Part of a small language model's weights: 6 heads of 96, vocabulary 32768.
MLP neurons of a small language model. Each row is named by its layer, matrix (up: input weights) and neuron, and shows model dimensions 0-255. Each number is 500 + 40 x the weight over its row's rms, rounded and kept within 0 to 999. Numbers have three digits each.
Before each neuron's rows, "fires on" lists the tokens most often at its 100 highest values on Wikipedia text that the model never trained on.

fires on: ", ", "and ", "(", "\n"
L4.up1586:403580508523539430467553502581539474506525497534526495540491468500471501451516506514458551516502504525509498509487523495544480423455512463553444473537439508502467494567508528481460449474434485507475501495478516560480525505546544536572483469460499438496573510436526515485516468569520536424549486479592490478579463497472464545477539473438487508493502500502506461498465537490520493530563538551514442480485498566457479497447486547525519460479542460456517454435487515487453480431502476501535589462550489410503529449456490472452500484521480540512496466513553448539534532523499531523500559423475558558446469504459496531491477547525540499591507513511512528492485445481508529420451529450449502548506481492522475469461481442451556484528493515440534559490568486499578537447531504

fires on: "en", "==", "is", "===", "ch", "===="
L4.up1067:492443478477514512507513521586421486524513524515541445504465502544477525517510549432491471560514454508446512480529426508471521472522465536478475502461495500530506444442496565500498518527418464457500520473427494476501398500552455495467520487542436562549510503500483483541525536524452506467492456494507540498556544468547485442489541446462456549436503449536552468494528547522492453498507465478459514527434477513468537454460499470575484535490454489381449508568539501474491512479512539531506522503500411543499500485434545473476558518550489559533444468519570468458491544462559503537504467516461493515493544511464572519510522474504449493475504425494519411452442540454477489541527474471538556471527441487479499462494460549487506470490496503477363502477509459442489444500533447

fires on: "the ", "for ", "to ", "was ", "==="
L4.up2711:460491484470465494501533527464460436543454537429451542482487524501480537479448517514557431447474568437509508485453542476567459478503467559599516516497552477469515530513537529531581478517491505501460507488517516505436495527459518460564470596442552534502434581487480463504538531483574533532560498514541431480544527550518519439489526405508429513470486580512506497519455440601467450499499523500490467592474506479442389506509492525439464490479530512481546498523506487465513462560472414508495550509501567427490536514487530459524530488517548488494507511468486560524496538452462504430487470541480498454548489492442528475537568478499512505465596508446545525546497519490606538521578445506507492513495446473511523465464516548606504430493541474463493513506492514513492492545522521

fires on: "'", "1", "s"
L4.up2111:553505449446499541536482452521525454524498503516461490542455466521418538487502486449552501449522537489525557500487459477489462428499480450520512531473567625541568423425530569540456424493516448593506518507497471471477524429553448512507465489483477581502495528466482494540492459530469530513415527459499474479462492562543465463465558471487444463467493477511550506508509429600509528450466469456525511480513546449453472473532470530504514539511497445462500544474477491489516531569519508546531433428490464462383455508498519527536463502477466533515521521457548452469477469536413509524466502483475463504502528534479516477460517471484521482523520515514446423540452448470519547449505471484461567534491426438520592514467477541510448517497466507477522490560493577476487531465522508

fires on: "s ", "of ", "his ", "His ", "the "
L4.up2671:424573486504538489450511458502499502539544445529414527507467601547508477602555389442556526501492511544508495524534498491507488550488559454460449512518484447522475514465450519522550404480565483458497513448540529450483491524441423489559501508477499488533473620567520530493491483474534463502437470506556484523570537491548478479543492402483457473552488538521508436526479526520476421534581488412543498487529442480538445436396509476486494440498502535521441493510543510456484493450540569465518461453478399503508577484505555423462492548447467562450588485472535459531475501473488503549467533502554492447558487464481504554511487467439452492462494506533568534511523509483547461520490565467449517453535488480482546455412511528515439469433544430551461487519489488549549587547478568

fires on: "in ", ", ", "as ", "and "
L4.up2431:428492534473544493531530493543556473445491444481481529474541435429511481464480507541530505431553488475429491506549562516564490535504426444435503516447487515493462505571496501473464458515398479459532491469434468538451469502524530510502542580462503501524455497501538510531511422489457457495573485521550402509462522507511455441450544468445488573508534482487507469498498424500479478558509506552520504515514444529464447478505460489503515546414512512497571397485464479505451525497529461496451519463515525464525512506491514451485421474527486462511485496462540438477535542556508471519469490519463529519506456489468531478473556437533581507554488493415515506454533499489476565474520470486509463576497433426527444531496467435442532461549536511495442523512544551493517526471448494

fires on: "==", "==="
L4.up348:536484450559492436521464555545470488486485470508443458451482525499473499521470505521475466450455503477460463455469494489536413535479458524514431470525497451545550488566460488541453559529383538482495512453493524444403438440453449524447492483511461525523527546502498509480460416515460526475515536490538463522521424486532533468573489488586464569444493496513500463562442436515530475445533489511535484544470456542465512487519458513573527443444415500467489480531491484414470470431508536523460441529467486547474433524488491441449535508521459486532511529472595426492552549473495401486537515524521486536524505443502564489513469474425523458464509447514448390464447457466458509452497541468529544516486490404413506443451424547484543537510526489436547469508485533453464560544561465

fires on: "==", "===", "== ", "the ", "=== "
L4.up1176:474553395508485525498499501527461507525519536542523470545485514529468541468445511540486524481486384556507494443502477598543490456468517518478488531448486597466552466483436526529468532510409513522455515446516468409488481492544461533492481417453507566504538539435504386547531465536517509455498478507525659522517499528533496531493588489512474508538497533478503509562445471507503528498496495494473561527563540549526407461463532497548518544497545516360465505482488467494522498555474520460437454458500492457471395558465502485533541505476494530559460518416540461452450520554467449538529392431430501560530583498526552483477475419481527516493514465496475489471456501481569576513458553431531488516558498533502510471426507484515519523525440487538425564552515473448532488478508519

fires on: ". ", "\n\n", "a ", "have ", "\n"
L4.up1578:487548494444471452491466513545518471526478473483498480500518519487486543520577484455561481451548505475517508516534500561513543491540464497454504514492471457492543500474479526457507373558482475541495493518465571501468495536501492545508540573468465508515491506494579417562456441575472510444555510495519495471567434579487496417516529486552541460383458476459516455566521596627494507424518503522530436555640441483472502488538572505457474533498529508419556500569447504492433442502477518461445553508528531534524572403534515525495532514479505513425427553537516521528485475522436543497422487513542420482518475557557530480496454526505460488539493422517486408561473534495554572501443504540455591513552529470501457563470497552533569485485456481453470471462491509437565518509530524

fires on: "| ", "s", "1"
L4.up1584:529508410489559494521444486477442528528509544415539461526477510474476525489479443433553529451493495570481541494508529490548452468587506552527462513552496565553487510494510505521513449477556441521469523459460496473543429428537544495440447470486484486497439494443414504544510413475443444512503516525477438459511450487501501433451516376439469490510507498497469515562562522547485481474455485434500522458504524515464472473487503452476488566513497516416438511474499407503418491512576472513522501506429457514474476513404505508575445443525442516521553497474506437504506513515467471500447560501509450455508564481524465518473474547476471459511500463470497528501417476460499581484549465521491558522558475456526499554479507529544448505529419487461474534601511444466478484506501551

fires on: "1 ", "each ", "until "
L4.up1107:524515469432485490457512496525582531546470483491551415527459501586481509498584458507476552488474488511492512536495516600502478433526527506499503497570502504554492431498463509476439472493507502465518495440480575563456480545466562541525463461476513550515529493472428500513461455549505575483509499481520556579453544530484405540515613497511440464510396439535493507519523535514493443458563535509588482567506478539464480541470489507512477496446578471493473517620525484446452522456446474567473551469529560596479574502502525449496493500497481550553394540476482490514509489477473501536488534473488544505516509521535525420513421456534461568504527524503525564508496539470532513452513527501490497501456497451442461431520446478512515408485553507492479468513540488494537469483472515

fires on: "and ", "to ", "of ", ", ", "but "
L4.up2768:466463478535473497452521493525448588547513451508524459543488451565489562453489550533492479539524509505498484468511534539548494509535416416447502523507482480456484541494554488493484542575485519477522471507573483587490429513517567525464513579464474538557412459470494487542469459505447446518559418531508511447481510525535496551482542472446428589559476418550504489488499467501410495468505486474486500486482465521376535498489515514563500504531538544494514490513549466443497437444566437545436542468465526505506449464496521495508527602455503475451470584485462435538474530479435516494538510513531539367513482464497498556458473543549522565522544476544496480454535398422484496456467542471470529535530493535469520509533544505482500497520536431507349474478527500569473473479458475

fires on: "and ", ", ", "-", "or ", "("
L4.up2449:463520492521430459488543561478504502501501502545507530509533461476578538484522485533580501522511626532532505495515443578496446590491480434532434519506516568449475447469521540499505516442493409467448455480508591511482455457474490590502509539523482489496485515558416542531488562511534538535562472487545458478537536547500558464510479446589475583483471529469516512542524549527493522531528553493440572528555470503484483547490529533523487504542453487497495501508470441531497526472505417486481469555577470441484538479508513462466523594481507561492607507503568496525525562547462501490515462509485357455545532490544459445488483447558507501530528498553514493460469427495479476521511465530553505523531504459528483538518428502510515513474554463446552472476542548555481482447499423

fires on: ", ", "to ", "-", "and "
L4.up1297:480509507483461443483587491501535468571482457514519541495564454545420420475521508414518508467541503509517498430547469537513530490493412497482475483493382506453528493495536520484521461494482430484492530483489546503522518492546518443540444569430487445534435493487504494476548544491516463453529496495457449498517514482473463507536484448539472492518532496519502457493499440448490546507460475515510546576506467490502492519479550492493522516514505536522532523525379486482459537475505528478495533536459486500519550493506536448470433468494466481442568512529507547544477519548509558449464462446475412477536478574548531486491491501526496453544513532502548424513536520530497626522505491467493526506507470472513502525490513505522499519459599354535393515460505492494500532500502547

fires on: "to ", "who ", "that ", "I ", "not "
L4.up1499:541491389468536446528550512546493422506522578531510528542509465437527459469423493504532488417453445526438488494490480536496518516456505566482473509465532527437509507455448486490533483525513449526537484530463582454514554466467481508501480570527563454546434520500479453487577490570457536514437390460437510508556453554491479529497507475526456494509482590531506512499518464506576567465531496438466610519584525503494460469512568455503457481460537525450520511507554488520503462511498498483507425482520484482489508535475511497505478474553467476497491540534534494507510472579467510534471479473508365519523505426493499507534508533477480510476538485415548476556449516433498529533484489475460553481515482489533450463419506507530532486529478471430464503500516492471552491439467457

fires on: "; ", "-", "| ", "the ", "its ", ": "
L4.up2642:551587516465576479558489519514534528614509523497416471550505497581407487441429495558467527506455483498489532491557514535540489520520547477548547568526506521483502515560547571509523491475475513583534466551529546486449487531553536571522451514475465469480458465563508534529600518502435455531538507537532488363509547529538505544443504562507518517523547489476510579515532448546460479491522501406525515443425474456442459503486501560430492536531562510504486501535449471524550495562525473550455522523572493488522493460459494549485522508477516479565463552487512462510488506459445536504497493477497541417519581523454522507447487467515518495496524533469503517549504416527468501420566512541491562542470521544507508431499422552501525520486521460548552504518559503491493553471510443

fires on: "\n\n", "- ", "-", "| ", "=== "
L4.up2625:521490495491399464543424472589433458534519521502461524495472557526460536442518514518436444515470466480461455449577524498593464537482515471556456517520508523527523527567521503527489462554439398500493437484542498484512522529481541508516510461505497475487513439560461516418527535482444480435514422517560469403480493550479568538520500483502506490575503444461482564567516579577547523529524499454445506502514457545489421554585513496466523531492549521509470510535464445522515512473492514585488513507578502521474428438470447579504624481472437545488512493445509454530482470425441541477462476440497564472473542551446449461534462506501484444481589443527557470599486480488466522508503455500428517442528431533438508538513467535441505458479470441497533555495510540523490484500469459

fires on: "s ", "of ", "the ", "The ", "to "
L4.up1251:441491538493534475489525455543547566452448511534501448523553530556526533489544496467511491479526587466475444486523539458446524570421548513489491534496470536500525514450451505481475376477521469471483537514520520507542493470442496554523527420539478447511466496481475447507604414486485455396495483493490504477547470510481492479533446527484519468492496532484477486473525453597550403451543504560591515503571455567517503460477469431410485507491492468453490510496512522442416518519532523458523458524450467481500617517448502459530483528491539489501509543415580537462513472514551524478497541460574488448545509483515533468543524544501447442528507554613538492440521565497526476507429548514453542403496517481436515458477537538496529572570525513528475538520540510545566479513479516

fires on: "'", "h", "j", "m", "18"
L4.up1009:560531511597534453534520550624474511451475517495448520525456528502486528577519526549463454525438485497525530486523471501497497467547506497566491506452505512466540504462481517541501454494485508543439517472507564494470474559513529493547553578476539473503555540462496530553484510477456531522438511452560522512474487638478505537561514606510522497477442551509680515512593484480495436503492466576485446516506454506452488534497443440492515593470512408462577488425466480512537582515473495487515558556583503513468495473463464487506478468427502535466602469535536475524470542544446511454453486459520436499539596499531487505547508490484499552445526431448474540539508392485471484477577551535547454504500510504479575466497461492451505419575483582482493530513492434494472519495465479

fires on: ", ", "and ", "\", "
L4.up2755:456484431490526478494497530603472447532484487522503442566449546529489585461417533509472464498431457489433493506455499454560530458515450419565500475577501569433499538528548514488536417486450487521507474480455526548519546488488490479572489507538474500503555573507428497587457448566508536518560485466492519506434493532562489569460529422436487549529494516492494468527500449473512476541572499478501457500522487490505493546477543529552481494453530415525568491561501523448515453481496487429505523465509503514498475509508521471489578528565491488511498484499572394523500462497471515552496535497484568464470554441525471518556531483503409467537575497478515469473498491453458474457448510516472481523522507496475586451521470479483548542490513501436550456513567508484535564472526442

fires on: ", ", "of ", "by ", "for ", "and "
L4.up700:431523465532478453454499580543559477575514449526558498467435474511530519459568537478514501428517519551515526579511519545518472485539483433534481501548555529514509522449512544494494542553459464498425461524537532557486418472503564525491447548530538505501563455514481451546491537494514451524547435473492495422496515500514516456533608442460504542485501492477494495502482501495484517486459479425512508478535554533480502498514533487515501453531484517390478492523463511549504473475530472505473511487497541519527495497491525499490523503446475471447492588507509516534460486551472503473528476480464385430496579494528494497508525463518544534567449454525498445504513480504552538470535496473514531577567542466559469494491483453508550495528519460478474480464559498502448565470470499

fires on: "(", "the ", "; ", "–", "- ", "| "
L4.up137:513464399525407578565533482503488599493474537505561455473536484444500492494483530519493469499521443457433519537531474520471455434481478462474481507442512481522477519538471469550477567587432534478472472452511497493433468551435554511486477479462520513510461484526449514597452490532477551503538428478479551568467463505490530474516483460490510405480474518532457528516528452480386497463524443476478490499474543516542411510496470484521485515433489494469430428393497526489516488548499513481401410490537486461480441535484562458503525517482464444501445485490491474472447497507452454562525504569479424522446506495518506518458466427534537528443542521486476449510461465461496559488529505500550504593483474546526515469472446478451525488464508526520438492509515563570506516470586415

fires on: "|", "| ", ",", "),", "On "
L4.up1236:539509467476540467519548416428440471516466523530491493519530528539542510480509525436443415537505422560469492546503515436518453479447424418528485511520489481504510473491455500574478431531439506488536494387575535454508497536464517532554486501491527543445524475528505484494487509494468465461512514529479530494445545532489560531569547528475491509545528533468516469554475442485480607489511526509507522522518443490432449484539495506558449508512535458516487511497476502482472475455495427451446474525487468531520461502513470581510503493497467444509527564474546480558494468521379530478597499550490476486571492478547479531475476509451471439536558470537477485502496456469531520540565493510496474506505502420490461495456507595525522479490484449471463495551421478569506524451568502

fires on: ", "
L4.up2174:526573477486544507436445460532509400537475504562556469544501522550495537463498524601492491482464543477470479478450477487556512481495458434545509452461452581382463521487513523533485506495470427557542492478421545514475559473552575543593511528490589471513532523405444447501479479613524493493604475507555460535468553513456500479518519451464508483569445481440538496456439471525542520546477504530508530571506528590521484466495554575532515484441588448488511426492491481454451509486519538465501526507496558488462494499486509477496475536539527454503523507480525464571498447558510555482485451467530506542511496458476495511510541489523478499554540348437508461485494483401515495548510550478442448472469494477462500536462535455495505471464478508520509492510594560518506523478483449

fires on: "in ", "200"
L4.up1291:496570528542494512450441560542475501604480429444470544456468530453494470534495537508478535525499537499509512543463520454555510503413449443512424597574412492414489548379468456404493528476508568455476439416508437493565548518548510439569539520490537550507574499482498545522474512480521470487476526460526521466478451440509530481524521486494556586521438501505511473490491573525520448470543482523472526439526467570529550472479572574597518552480538479559425431530438512549437440548523591485528526512597396463485476457485469466535490570455492467490501431533461448454436462568564539503472552519482517560606547492497575519483407554546543501512519512551559548566462527475489547466492518433468520453485545497543455500537481508512547399447484496418497443508471484511495539545450420

fires on: "and ", "of ", "at ", "(", "on ", ", "
L4.up2441:492546534503473520448477474580519523530506459485477478521485503533476453495469526477525543468532548469527562447495507488472472513446496469468456527552462559534503404472511501487550466468464488519531409529531518509450437471510496467512487573550467452519492552421477437490489577464491464573542418469506532379440485483544542497525531510490484516472440585459477473490541515523506575518464506464564546517429554476516482477494495550502470510524468436466451509536508538508480583513473487503503522484552468580515527502497482459457522516509503533470450545537531503434490535550457463472455524489515485394502483566482479540487509476554524493533401509537486534509498531498479605511538511441507631593578501448531509462440470509513456507488553393449546501511537505481485590500510495

fires on: "(", "; ", "| ", "-", "201"
L4.up1299:511477437563455451488498529497545425494511520536496469475466488504441536497508485519507450484466499559485483542467460482503448504461549480545433498442524496367470453560461458543486471525516531460512444454510528551465453513464556522472527534558509558448529557496566491514500572521489516489540428482469548482451478531487494479502479471473465518512464526501487520598449500473488518433505494478601463482490432534613473491535488454500469537390508493490486490509520523487552528557472483495415426450529521513529502463516541499502501516437519536437435546472475537498500493489467457508550531494490494581486463502527563539438446537467505434458470530411522371559429554531550559550504535465535591528497440518454417473449490488507542459532499556486492596519527524525510519497517449

fires on: "to ", "of ", ", "
L4.up1671:506430453491513513446576500514444424442471501462508487563450510491479581488504484509580487429520454514485458504428476498499576502507458501459461453542561513463558526420448472507486480503507449581488503549463464452451551472467476525497533511517475468586462498569510477525506506536431550493567531449479494536469443549505479529480513469542464445484499588436529462515553511552556503455469512538466526518501495480473449520387559495467442536436554593448572465489563495535428447460497453505503510538508441496514520532541494493558484534545407534508481433536499503507455430493533560519478523498518491501489494393460551448552475468459442466458528390475584482495478497477540483492540499436423495429544559461473548410430547538453581509541504418390511468505512495471525519576524513

fires on: ", ", "from ", "4 ", "0 ", "2 ", "3 "
L4.up3061:544516472433489463519456595529529545503454481480501481422463574523524431619593522419517454520500492487544492535538554471494598480542455488465411565473516492495480589538480478482456484481558443519481478468457525476465515516451501449457585544556524529499558565503495509454455484503490494454494543450552515481506462478482503465583509482484513467506506517450523422524483586479533441514568517507503473457500454521431497437544557571535480547527483482534542409525483496481548547503475512513545519541492476510452550485501511530532483507498489513478531572498432476492512456402496497469516510451546451485529512484554475546479448505432519452487501489558534567483504463506555540491507468493472523412468504503490514500487487509528540477481475518518485468421471498465526468519497451

fires on: ".", ", "
L4.up1333:474413512469489440556509468482558540483496504483451510535437548503441504499585536459492469480536486615505529430580466455567493519419459530487504497468498525495523537469488555491539478473459462471511440464516547448465561539518465580452533488500402490474520570488440479448521556515516517463503462513466470469520510501514581538525479507544478537518534509521510489520557476493448539563470512468553484443487421508522436522453568487545547482503478517490408527560506512439523535450512523429504566458499485550505545447481488482525490397524477493391560437539572481563475470539465495449536519493491478500495539540579531591444458539512472471523504501491514504512542457441470565486544519479565519545553419513518472548517501588521491535487526532505424475452452495477476463516544548

fires on: ".", "are ", "were ", "was ", ", ", "a "
L4.up1117:498495543533459435477425520545470491579487460457535514408431536452535526558503445456440561495565527560452554538581555488502450508445432522504515495465543460492535493459467490485525487476511507501479483461485605538580446496498459551540576487503512451491563516500443453517514524500485514420435508540605473501557420530533482458544465539498504556523528483555528458488475447499473427514542520487498452486510436440510488472496586437495527478497580475432501503475535493497480532484497544454486468535516476528518629461483522462515502417536505510507539473493491360528477529507535490520483429506591494519504528551522536562540510476458502429515465461509545493571479476519435546452504476471538466474593488537512505570516502525503556465479521536467450531476424489519543495536478532

fires on: "and ", "the ", "his ", "for "
L4.up1789:510523497504504471497475547462528525508453460575408457461513516527507489499520425571531452462498510408474498545513582465530512555463479470535426545415516524468496567452494490537481445411469543535405518446525469511473394546460445474454500516454529519499511529437526553480455523490455527559533550501535428515504537553454465489446527438569481518528514514506483440566550523565462448435535571500522428465465463531497425512476462470442513489545522547518497526468538487460459507490546412508512508502546491484547503456527489499518584478564503546516471515495489523522470531453438494481500481495525455513528507527486523463509524485444463447524493438499513413520526550479487449508533544528504457625470454520501527494409503507593485463480570507430511519478528494509437495516529469

fires on: ". ", "\n", ".", "\n\n", "("
L4.up1152:464469519380514472504531515503562490543492527530535461499505477535512561476513486571508528447520587479555523558565528500441484474476523477523464527420529491451520477458516534463513526554514462542494552531463528520525542506453543534513485557520486492523518552508527458464470522540464469441475477512509562464519471590543476471410521496468457467501484554446538469528616527550509540449509526501480542543594473551542502512519560513466489540434563528472483479532493487489465470494527505546453535510458537485489463506488531479507526498454489507486415527497480420519508462479465583538481488500587502514509458436483483496455512519486506541489474468485488447539419472453564521488473506500431612520483492422533511481479515512477515496498538491448475547522467508498519471453609493

fires on: "| ", ": ", "of ", "- ", "; ", "0"
L4.up2695:561473458468553484540454474502528454526533531486540504507491504599505521422481505517468500541532589526548466504484526524561410572492471464511505522530524506455526513481465494501460426484462489539507485527515513473469481534516498496488452477491497544453427496450502479431533450579442535426481466534439465456491500563478540513523537440535471530468470456471558565483535590540545521511466462444511436507541467517437515491460495459532467534508466530482467503567491472439449550477576502470492500483486517556473522479445507461503564524508534525516486640437524467518525501429540556512495506510561502438497527577466535516513529459520529501470510394430499462607487500445547484454482475529459557533500459486508486474508487512506545432410559427412451521546564548574464474469474487

fires on: "; ", ", "
L4.up1821:509536502518545503542452518577480405556543481545560423458446533486450600482499542583532478487477493479425461486423521473549560483493466477493493518498531530424499532507502495497493533441486512537457488504484518491552477557508521555518505476543471492509481501477455517582486503635475541523573420539544468506435520524511475622475524411492519550510449483479470501456477502529450509514511432582487443509599489537463461489393540519457506442429502489566550520508546508410514463518562527514474462487536513491434437479453543443551578541518519515420520520427528453518526458523519519571480548503464503540496491470481489556529546397471470507517542510502524496491493508441535413528440548437503509511528497470544490490441506459482563526414514434497430516442539512473581563512510459

fires on: "==", "===", "| "
L4.up578:547447390527523479493512516531433447525473501502510473495499449536504559440483469523519483431518493595511470498497513476428452503415501532493455553470582503563549498533413486568455539508496551499440497482477512475462459488530496510530522442508562584569529527530454443567499482509427495508497556476578560517493435466528484474505506400493441513510541522548487441546478504523534457502523574452534559463487547577486487428521513457572463592509440506449501515530499523520482455487577443499450550473502488497514462567472483533461490495503475493544491532462485493443535546489499517488545491515481409482543517445487507475554489471437519457472522416442520467446441565525482506463531491468505532584554447467455505519445436462486545479567495502499481532514516549424505531557494468

fires on: ",", "s"
L4.up2032:531470460493561522504463487519491580533488511601513474524555528575489516472475515457495492478468466488538548527528435493571520570470408456430484522580540545569511444539460508490436415542449471531435452402555498521504516487528483484482471542525500509470514500487517566527500450491452483536508493482433449511476507613484400481515579413539333490520524450510459515534489486553535514569553481494544482527479489522446507426523472548481528503515472452547457494553510474500471494474479440516475460427493488511483458512430484451563529453517472501416526511534489527514461450492403558529540531514501482424557527462536518565469505522513544515602516486449548524519414498438480507531518478499472527506467454468495498435508491551514496539466449460471482537559478500507451433433530436

fires on: "-", "(", "of ", "in ", "since ", "Second "
L4.up2900:507462546495485511466447526483495550583511469477513568473512546561504433487528541544487517576493475542502489509481514542523490536466447484470493514446435489445375492487473497445526523444437515490532472506474550548556459505469550478507523551504576485450595497466501561499463517433502461425529455507545532493493498520524438551505591553537440621587411542523579473547482584514491469464491558582547555443500469515464509493417501536588523508539471456508462451519539450471497456511519486419468555533571489572501492479502538504508536454541510518518481515494475526449488502486574512498494557501550499458583469531536529511497526557476544526448557572519497535493481451494550464460526554418522541505537503453562483463526516522551542515490521484556502520488532451479484538545491503

fires on: ", ", ". ", "t ", "but ", "("
L4.up855:454450491502443434526521520428477490567509577575510501470510487494511525468598573486511476462538510519480493525559533519437499520472547475469508532440485521510516483490556537485471526491503478562509551518473565556516514482416583515571539589535458532497451499517485499480454505552534486489569465498545549476508476562475498490546512458533494491508494566475520494503527482565535521433513472519536521554570460575485485493460500478443522491476551575496528472540495519562452569506496465508503480466449502488536482492509457425439470463512519502518481572512593562566519513549474591462503423535459435504521505470548427442484472473457476435460584451479512391526474531499440498532476420468453581502495540477445451467457459516578535501557551473451469483550450535499547562453520553

fires on: "a ", "s ", "first ", "an ", "the ", "This "
L4.up1201:504511447551487542541464538557472522554501509510454447459481606473485556554536477440471515504513447523382445530544508472593529475439494489461484550560492498533544550521487464510600455532514491528408475532480523530467518525453487428576466533461560499494511500544523545498534446489491479463570582514568507481558460523495390518501490443433510512538485446622489512484480555509498458533574455518495447463514499471542479462530472464493538536480578518486468383548506488446493498511520552472515537479551469484496531531458462544500416573415509515498511482458499516510480501475526490483455523528459484495530537524469485441607487508511529407452510532547586459510516474498439466483470464471447515469527603469459485484480421451496595431500534546533458462495521554532541535497517541

fires on: "4 ", "7 ", "5 ", "3 ", "6 ", "8 "
L4.up1623:410560551436525461409544505565500491468507437507455473482476489463528502564513510479495564517519551547528562493523520511460581586505515461553500542493569469451533431567425526503508456441479507507529483488502488456563533494440505535471610485531565550485478587491556416467477502522529500473533537504525475531612478546473483458512494481455506504484511527529532407545476528523549542481607496536519532533451519465489545469459515518569525522528507458490444462450442514585459545468521511440543559510448430518507516462502452506514474503505487434433537480522470426434549480479492570500532516492521480494525415577521509549521479506519503495483497484533527472450462465471477561510436553518486552423541485470529546514424526446519512429509498529577500499536481452473482468469456543

fires on: "In ", "in ", "–", "to "
L4.up2037:439437502491436501483550538530429426511525465503475517538522551438462472550513484453543515525524519520462478516487523512579549581520554452474484528467491544473472511479469482506505457430459526513539446482505515546508459549533495494543499546527612536440465550544447501468511532498469456427530528538535528470494496472516540531488464459481489525518539530561573461524550454475505505420488455578499562461495465518535483515423448512588488529515602536496444478487426525468498481493481497488507508473521490530534541444496462436473459488474503440433511448516517489452489484536483483416521538516499461517608502542522528599517468519489498498409573493506624523512515466489446524497519505535527565507420471481539492432528506503481550460439474504508488492457448516513555558547473476

fires on: ". ", "to ", ".", "as ", "ep", "than "
L4.up522:522486478466523488542551560503460444495483521514525526514509518516461470512534529478502536502534451540566498454468527470433494459475488564489457486530454577471434512466502564536502485552530495550502491518487479476538507507442525537506451509486579488477500527515556437498476568485487577527453461549461492458481423564470469492511454532474508518425481566497480527612480539545473502483580502481536481492502575550498478471557462504490548569476560495494510467543464539489512456562530390493451487491506461522505497466473445494489457461468472455575535476492533476472526478526466498480491541529491546478520457573466513498606497546496544414532435423466449531571446559450524567458569478516531529503417476508554458531498539559480495494485536457479508520538450440494496451551489473

fires on: "- ", ". ", "(", ", ", ".", "\n"
L4.up2848:531560471436465477514513414496492503530468533538437497477469542556480516544539436448497463467481502451485497503432507475562459555417475507586451483516452506434443541530482532460532460464475444560509515424503492498472489411460532558542463511506661427468528511487525473510510511507483530477547473532471505481507515536518476526492503500493492478514501547524495458542514502559538545487548492508480606506525474460449423366517518554513506558530589545450503434507462501544536492561531484420543499457484516559489550504477526447493420525474455494519522478566572461549479448495477494550530554504513520530560504527483514486516495487479500434394618441516562534485522475417464507483486480544437502519429537469547525476459519546536510530485524511424460455547476506543546481494570538

fires on: "/", "of ", "/ ", "and ", "when ", ": "
L4.up2542:544499469527508479496512478506430449502467501509483446476420492515486463541519531534502490504512592450482465509453516541551495527475454451505507553434478555448526510409438577486505511520486406552468497576572466501515476519458467534512514552417486515444458530471380471591458483484443476559547452457476488415480489521468561495444563479478482481398448549455488519478505559526577461465471527455526486590490505522453534523498498525494459498509478476478506519507514516494468542480492457498549523532457476531427523540496484525505623526410476567511495598468521522499532484488455538486481496528556491463520477506499512494573524420465388548489536409522441448577468470537543476450545524488533471505516502466451503425517514543532507484421611459433512476540562530538473481514512503

fires on: ".", ":", "\"."
L4.up448:415501552424519514482584490582513513465435471501527535454485518473435493500537477553489562435471547586530497519526451496551485543480470488500450588526572536453507537460551605514519434480470465552503493458528603492487515447535455546562513525490481493540533519510445464504495508569525503487491454504461531485552485537501541533495434486497478516527482486459576496545564499493512561545539519507535470479509400501527473455464525549506524495491518580511452443488477460529498513422490517430526485502461481474425456493458432465553414446494479485393474452481539497558480534540489498452535447498568531452547495575574542532447468453464521440557493517430548508475470503472537571516500518468545489534514453496537537479500498439523543467535488514499426514443530510502517528461543503

fires on: "1 ", "one ", "a ", "any ", "three "
L4.up43:477497499447501526436520503451503495437502487481503497491476460563485580529504494484580499493524510544456448475464502534495542498506483500447521510441422577492529579489439514478456476535466465521542503502477550520479512442528557462523562564478509482560452502548422427517512447563482433405502514482569589545425554556470491525535566521492503472544393537542515530559513573529481449468597535475513577585489488528506496513451558510595447522454576559473458519516568388477449487476498524542478569470501469583509581503458450496579478444470515472467496534490614482465483497479519557503446589477438523492505463510479569453520501523511533559508550473504532438500448553521483581416540512447509495402537497435498483502499558527540489528515523480439499479532470547493523510554449538